Weights of a small transformer language model: MLP 1024 SwiGLU, RMSNorm before each block.
MLP neurons of a small language model. Each row is named by its layer, matrix (gate and up: input weights; down: output weights) and neuron, and shows model dimensions 96-191. Each number is 500 + 25 x the weight over its row's rms, rounded and kept within 0 to 999. Numbers have three digits each. A neuron's up and down rows have the sign that makes its largest values positive.
After each neuron's rows, "fires after" lists the tokens most often just before its 100 highest values on Wikipedia text that the model never trained on.

L2.gate498:489476504509521476437450505478477510482538499509488512492488473496477474487490447518482550476471501469518479550489502482540427517523484477475467519539499505501545484536501488530476512475539535518550506512492475546517467465496514506498494488527491507466466481504462459505493506504514531492
L2.up498:497537495485498498485506505466516506503494461571535514490491518497486560455530463487493535517496502522520489484479496468476513470468475479498518537476480462491491464500524538531493480494516464470527496542435490484496508494459502517511547484497453506518454451486511477513497490502521492512
L2.down498:487529480467459516480532553494503475553498504528502517480524498498463571522517445474528502523515468521470527518521439521547517492507533479477535477460488492485499500550515499476510469497502507539471503468493504507499440527510484438511507507474494531501546513509513558511503506498465522504
fires after: "vi", "leg", "mit", " result", "n", "ang"

L2.gate471:508533495475508480503487474461486508518499486465504546495539488466513518507531493490486534500490531479466526487500576507507484522498481479491443520548512473526483468495473502506504491472529511497507535475465495543488531471488521499523496539477502484518485454506483522505519518472505518514
L2.up471:551486521525502509516527511509440522494499508471517461525483508443508500509505502518510556490513502504511536494515528504464526525488503516466499569479507522466516494492508489505510547475519530471511492505460494475489524495501466514527499471532503463541495495495466514500484529555496509506
L2.down471:502500467491549536493509493483479584498515495516475488493498531493536503508534511535508514523509512502505499506496498499525491492492454492514517473477570527480488509496494521485461516509491451517460474513491513469531492501537505458516546463500514537504452463505506510517471475494473496428
fires after: "ut", "ra", "ab", "mo", "a", "ur"

L3.gate373:496502482508490471485479525558508527474511531472520529495490527474547490503505483517475494493485535520476507480517503486480491557533499485503464501465522469483495488503506489506522504466542479480554519458507503495472465483497503526521511521507489507515491475504518491472440516445477475472
L3.up373:525523528511492496468499551549494519522505486495491523524490511483506525509456473479523513535473523509529513520518515496506471506469468427529504502457500479500553518500490520525460556469549505501510487517515541469493481511445494482489501492508481566489508481500471463514529520505497500477
L3.down373:509495516499521467482475538477438489525486519481495493471524473479532536487476495528467525508539495500510491530503482485499513464480523479503469474483557501507489518499500507508490486452482510487517480513514458479489535510500503518532519487566474531522518494534506546553522497509446520468
fires after: "\n", "am", "/"

L6.gate977:501515460479469449515554519473501487534497480478503471494486520525500557463557507502495489488534515466533554485522515527529495494467528528467493501514511525470525474513502495530539535522483497474519526482491512477463491513514480517492476499486489544516483467486489486545505543531451504484
L6.up977:505514521511454448488500545468470482552457520508482483492504532478452513467483505516516530501516516516510573483509513469496502504473517506543485468490524499523516519519523491516522501531491525455502504476465519501500513486468553459492503533487511502572458509530471508518517474474489465514
L6.down977:558489491460494471457514514511494499533519525494502471510525552523532523543479466525546462514542499507540476473537495486535516529513488538484523462493452499480542520513520522521465550490453511535501503500537514510509527495498531473511518500474493507500495523509510505501500481501522474523
fires after: "ro", "cc", "la", " Cor", " c", "s"

L5.gate510:512525547465473441499478504522530501487506504535511520498535511482512523518469439505494528507487503462482505512453517481496518559530539508525539479541484478465487518476502533527515476477489511504526497501466534533503508502475526506479475529532539531486508450498480495474493472465498510522
L5.up510:509539490482506492515491464485512490498513475475502517521512486512453494522535485488501522555499525494508509489476459510471480477544570483483491507540519512479516518447472508491503552486488514514486498534518558471490507530458496501461556485517502488497489492503487527542490492537501511491
L5.down510:492521440518491533534548498495517493536483483475480476518471519521499532516523497505502491528477544505495536486489553511502527483495481458526485492487494503529506503512532521465525498498510494503481533505511504469516516518525521480474488522488476539503475457469466489573514514486491470493
fires after: "s", "\n", "ra", "re", "ur"

L2.gate2:511552526488509488450512504500517522538505528481494490467541498456520504500531486430509499507473477517537511515562500508479469482481455525491477516459497502493509517524490501508526507512443477535516500491534503496477535494502511532503452484512514445513538529511496480483491457516527512542
L2.up2:468552492454466513513499528492527513499504501494516469467480504487512481515511496462536460544525484495549481498523474514497495480475454508450493530502489469485523509512525500487515531507485484509506489483517493517562513476498555473525514494494514452545490495519494501478467501502503496518
L2.down2:497485506510487527554473470515506495491500481484469581512527526554483543498480518481499522454510489484499517503527509489484453500498510498482501457550496483485463492474494519517486527529501542471508464526480518487529501519508456491530505516537487512505476466472494524504493467536475493505
fires after: "ha", "la", "s", "hi", "sh", "y"

L5.gate548:498487442524515506482527541524503469487534453489516487512541517509481493509538453486483498567512494488490518482508557480549517561513517518460515555495471537485516503508464498547503492508452497544515479437491512503506508493480508499515539510507478481508514467500488533452457448527506466493
L5.up548:468503487530517444450494463506499500508486530500483508515479479536485464474471501522491516505504505473433485487532496556505520465580466503484507513490501513457516482510508482482476493561498521550511459482530514511494518477505491502461552504547530489499528504483514498543463536524494497500
L5.down548:495464491452524489514460523468527490487481509508513509472512491513492480518499480504515520502499542493517515469494515483513524479537480487526509456528506509480476494517490499516467488532503553503483500445460533531474506510496506521528520508498487494454509479482515501477466457545499491502
fires after: "re", "b", " f", " comp", " B"

L11.gate185:427529464458503467497514503521515521474477524519505484526489506507485455494519439492469468526523527494513547466497486457460501504484501476509518469501466479504517484533481471519515504542549511511500512498500524518511497504496517468540469539507552496500520473511502491503470516510523468476
L11.up185:525565530485492489517462483459480507506479517499508488522476499521514466503528562505487513473511501519485495505501520501522514474480476537472482492520519506486528522520537541514530510479506523510532485483492510459473534489479472499516553481540503510530502498484475548445459497560501486543
L11.down185:486526500502519516492491551510508509438493476464536508520478499522493463496495528485498534512554484502548520449474469531490482497512497491475443507504501486516480499514558472463500509480497488485504476482547478543495538485502456522513494488532510516480466474500508462520497569499518486490
fires after: " ", " f", " F", "ent", "p"

L2.gate434:486511506557515485461511528519498543526529507533525511457469516549518507471532478496483493481520423500469535513445467504507498491529493473539530503488500472522483486505485519492477491489546482489534517511504512563492536506459476472496480522483449509498541502485489513516501436531505524493
L2.up434:504473516555518483500478519478518464524490475470540490488491453502512518479502526490523475511467481502476530481541514488446457552520450513520501494504528522478498495512495484459500507490492521467510534509535497508472508475499503541484478497461467486514443517484522480480501478512506498481
L2.down434:488518495522478504500463511483491518467495520435482483468517504505524493458467497500554538499529463521514504532488487499470463502495491496509475539502490506487510414505516475476501536519510484477497476498500492534499494476463469505515546515505488483493490513532484539482506506524493499519
fires after: "e", "t", " T", "fe", "S", " se"

L5.gate837:529565533499485459457510520474541533481462520517549479494499495572467513468500523510481527473514513471504525469520483525472495499471535500515493509472511492498530502520521495496465513500487493551501497441466561506504552468478513539497479554508477518511483468492465492469454459480516505503
L5.up837:531505491479516499522462486494490494531489455525479547497516455495485492505481511513506499509520459482504544474468504511471528453573519429567472492504535513494498497445513442450467515513500505514490502456496471541504471486521506500545488522493517481549525493512492495494483500487494515500
L5.down837:535513491477498494509528480536499521496511472500499446515471481468471476510479529473528488488519520473557504546517486512508481497489508500507483499509467524534521487534502493512509483453528451518500490504517538498516484510479487506486479481493494533539515556492466494484504496481472505482
fires after: "c", "ed", "ce", "y", "la"

L3.gate712:492535468534475503519518549512479520483544552504510540491514482465517511543498530502456451568502473443502478509520518487464482497512461523536490492498479470495462513538489494513492505476471501493545503532504497526443497508511512528494497473527500511500505497481483517500486514510558574505
L3.up712:495546520548526492494533528528464549517511554488483485507501479483486546526507483519524484511504500529512477503508510488481549449519462486546488511508479481493491468507469473495462483504495545499502484540529479468497534481511498501522531473504521559510521516514503505561554501511539531505
L3.down712:499499526475517487490470521505464512526505496500523487493512469504476506506515467517514514481508531524520494515515468485495505497512517510498478514493513497511507481492478502482481478540561532481455520484521491472512531510498497466496481494490493515495478492530550480530510490473453490498
fires after: "\n"

L2.gate887:485535491471434486468521513523451506492517503545542513483542519511507498526498536494508528507527502486544465501510480512483476465471502528518518496505507517471526504461478474515484468475487472506499481459508529501502510533483527486497447513526502483492536510501477494515508488492487519508
L2.up887:498459500532522508492447475485486538536486488490524453536507472447522553442505492530517493482485521524537550524516454522473509467514472542454568507522498508526527471508524497521466448513474482507513503499528461526517482475565474480500493502478490475533504469515531456506543525547503455555
L2.down887:484494540468510520513518511492535475489560484469445492513505521540480477505486491504454504504500504464477461494428531526532507495505500511506532467538519519529495521497503453492521516501498510474488493509515478486483507480478548550546502464482504514502493513544501506522529494467498508477
fires after: "s", "es", "is"

L3.gate676:463535505498488528475532517542496469471484566460553521483510505516522493485488515504494519478495473442527466556500525491489512469530513510503503538531457513460499511526497498503493510524496450497537522515511532473461496466493521506500484524469535499502485525517489490459481501497507516453
L3.up676:484517527479489496458516533546478505483512547441516523506500474513516509523456496493499493481453494510498483499492501499482545484492514486520534541492473515460520510497462514486451511488495505489477487492494513478490491489472549524526506505464528563510499505510507481522517488546497505472
L3.down676:525498521517492470503507511504480486559491502483525473480508508481494523533491507494499498487497518500464527487521487486490525492516460506532524521542490523514524491532539480506494507492496495486534466491492507490515509503502528534512482473501478540498519500491512472519502484499501436482
fires after: "\n"

L2.gate530:481521484488495500489492536464520502498447506529480485504507494500512459468473470544524452483501492494505496472503509517503474531564517531442504482505484488465513482467490521499501474474542472486487537540514516494490510467509536475530492503559493485444440509535462508473548513537533526541
L2.up530:474519492469483540518494464481500512504436510487507469485543506508499464540497496459478467522532513519523483482521501501476496498525486457469466510534576499520552518513526467498508524524463513500490498476510488446515530514538511476485473492493475520529537488511522483437521521538496500474
L2.down530:494478521486499462491499491498493517482528510466545500489482500506494519549528493469444501487494514536509478493506546498538477500496484485508475499472502480485495493493545514504474537454480520447506491461487508508496496549497504554495503485493488465525490537530485524502466490475515508476
fires after: "B", " De", "ter", " War", "ce", " de"

L3.gate725:518522547507505483505502506494504498455509496520505528462484504516528513532531466459490500505497505493504526486467545472524551518496525511535543537449500527519520538560541504496506533511482467519496504487462473466531500484458481491500500529498509544481525454512524504503484476503466494538
L3.up725:525493528535460482498469493522529535511433509534458494483484531526514452517513474523461499492500529514489528470505473505527532462539449527496500495509494505496504497470513503517525522512471509476498489512476510508524461507454502508517547491499525511502567538501515497487488522485528513523
L3.down725:521531523501451480508450509507531511509531526454500487521531506494481474479517525524460477490507505538474509479528520488502515498497514543512515512487477481478446484568478502495495497541470503505514521506513507499541533498474503509513527491451497506540461511481544526549485495501512502483
fires after: " ", "re", " f", " ch", "ta", " pa"

L3.gate635:530522475462497524527495501481503491501494504504521509475517467511520523463486489450500442493483509474581484501488487503500502476462478505503463478503539511530487522441484445508504511510469487545511479514545567522483531493496490470451478495500515510507510489507496537500551478508518529468
L3.up635:516527512560505505470520526512497489509493530526493468458500469552443543476461534452523505524504476473514541523503489487449501446469487489525490468476528494528518495509512529495517482537506492538509510486525510499515511505540541476532472489481495503528460488498513500485571487529463486506
L3.down635:460496519499492494485480512494517484484524477491483521512492499505530483564536464514470512473511478519450480499531526511469520511516504516496519510500472482486515509469483478519501515488478526454507472479484469505491507472446550464516479488529480479503462491471503469537455495491510534486
fires after: "s", "les", "la", "as", "es", "ne"

L3.gate33:487514512503454494514466478489476482482479511523542477502506502505555472515476468485507476519521511473456502543534535536534483516518497534477510501499503449500473530499431488532522474505534493508479532496532490549510532492510502506489472479514466479500514506526491495467487506468502491499
L3.up33:530521475488479525463498502430554510476502491470498457546514524477481500498468516550511540422515523514525506520497548518494471513518476488482521486508495493522503505525511500541514495527497519455462466473521508488525528500480494506521483515542489476501480468467501497494495475528491496518
L3.down33:511479477503530512480531474482513511467526498480517510534499545459484515544480473515491489485539498481510497464524494490532468481510480462508512475459521522505515503471550477499497482477485501496439508495468509469505497534460482482478540525479535526481529520466504451454485490454506517468
fires after: "ut", "et", "ur", "it", "ve", "."

L9.gate852:520540451495523446497521468509519555505544519513513491498478508513510453494473485503523492485476487510467466553467496550495557514497495527526509538480499462492491455498507503484507542508492506508518470493524493526501535487511518472470501528517475479476482532494486520493479444514502493516
L9.up852:502520497516489483468563492515495516514501516484469558513518434514491524517490439469521506479506479512486539528471522556504509522493497496483509518509476534458505504468492475514509496463512493490512478491502487516483490511475507477475487517486538534474461557519502544474486512511547543481
L9.down852:486496564502493469490553475516459538501492487475496514479523498517515537498491504481539497490511505498512538497482528504518484511483555499528487491545517523532530480476489485494508509520541521505476498511467494440526541467473498494514526518501434539533519462547511501532486544504478513468
fires after: "\n", "ed", "t"

L4.gate731:455491550506507483493502522510499470514505531495478464464545514530547491477498516488463461510475508485505491544500464551506493488519480491507494514481546503488485494509500538487525492516500479461500494478551513546489499458474477485506510519502468526482507495504475469462504505555539524525
L4.up731:532506513511553490512517499532487485491482526535481475516529534476493542523513482513505520466513446525477502453549492490505501552481483491465501469502490496477477515522454494491535540476466490501537517437496501527505479537457531514478507495470500490503475530455498547500503526476508507488
L4.down731:488523461532490500502542526518491517544492504507497522515533491475502512474471480445517498486504531518521475516509493494486476468498484459519501522505514502480550475503492517458493496516507481494484488515478522509504451481576473534525524516519485480453511513513494514461462470524574490529
fires after: "e", "en", "ent", " an", "s"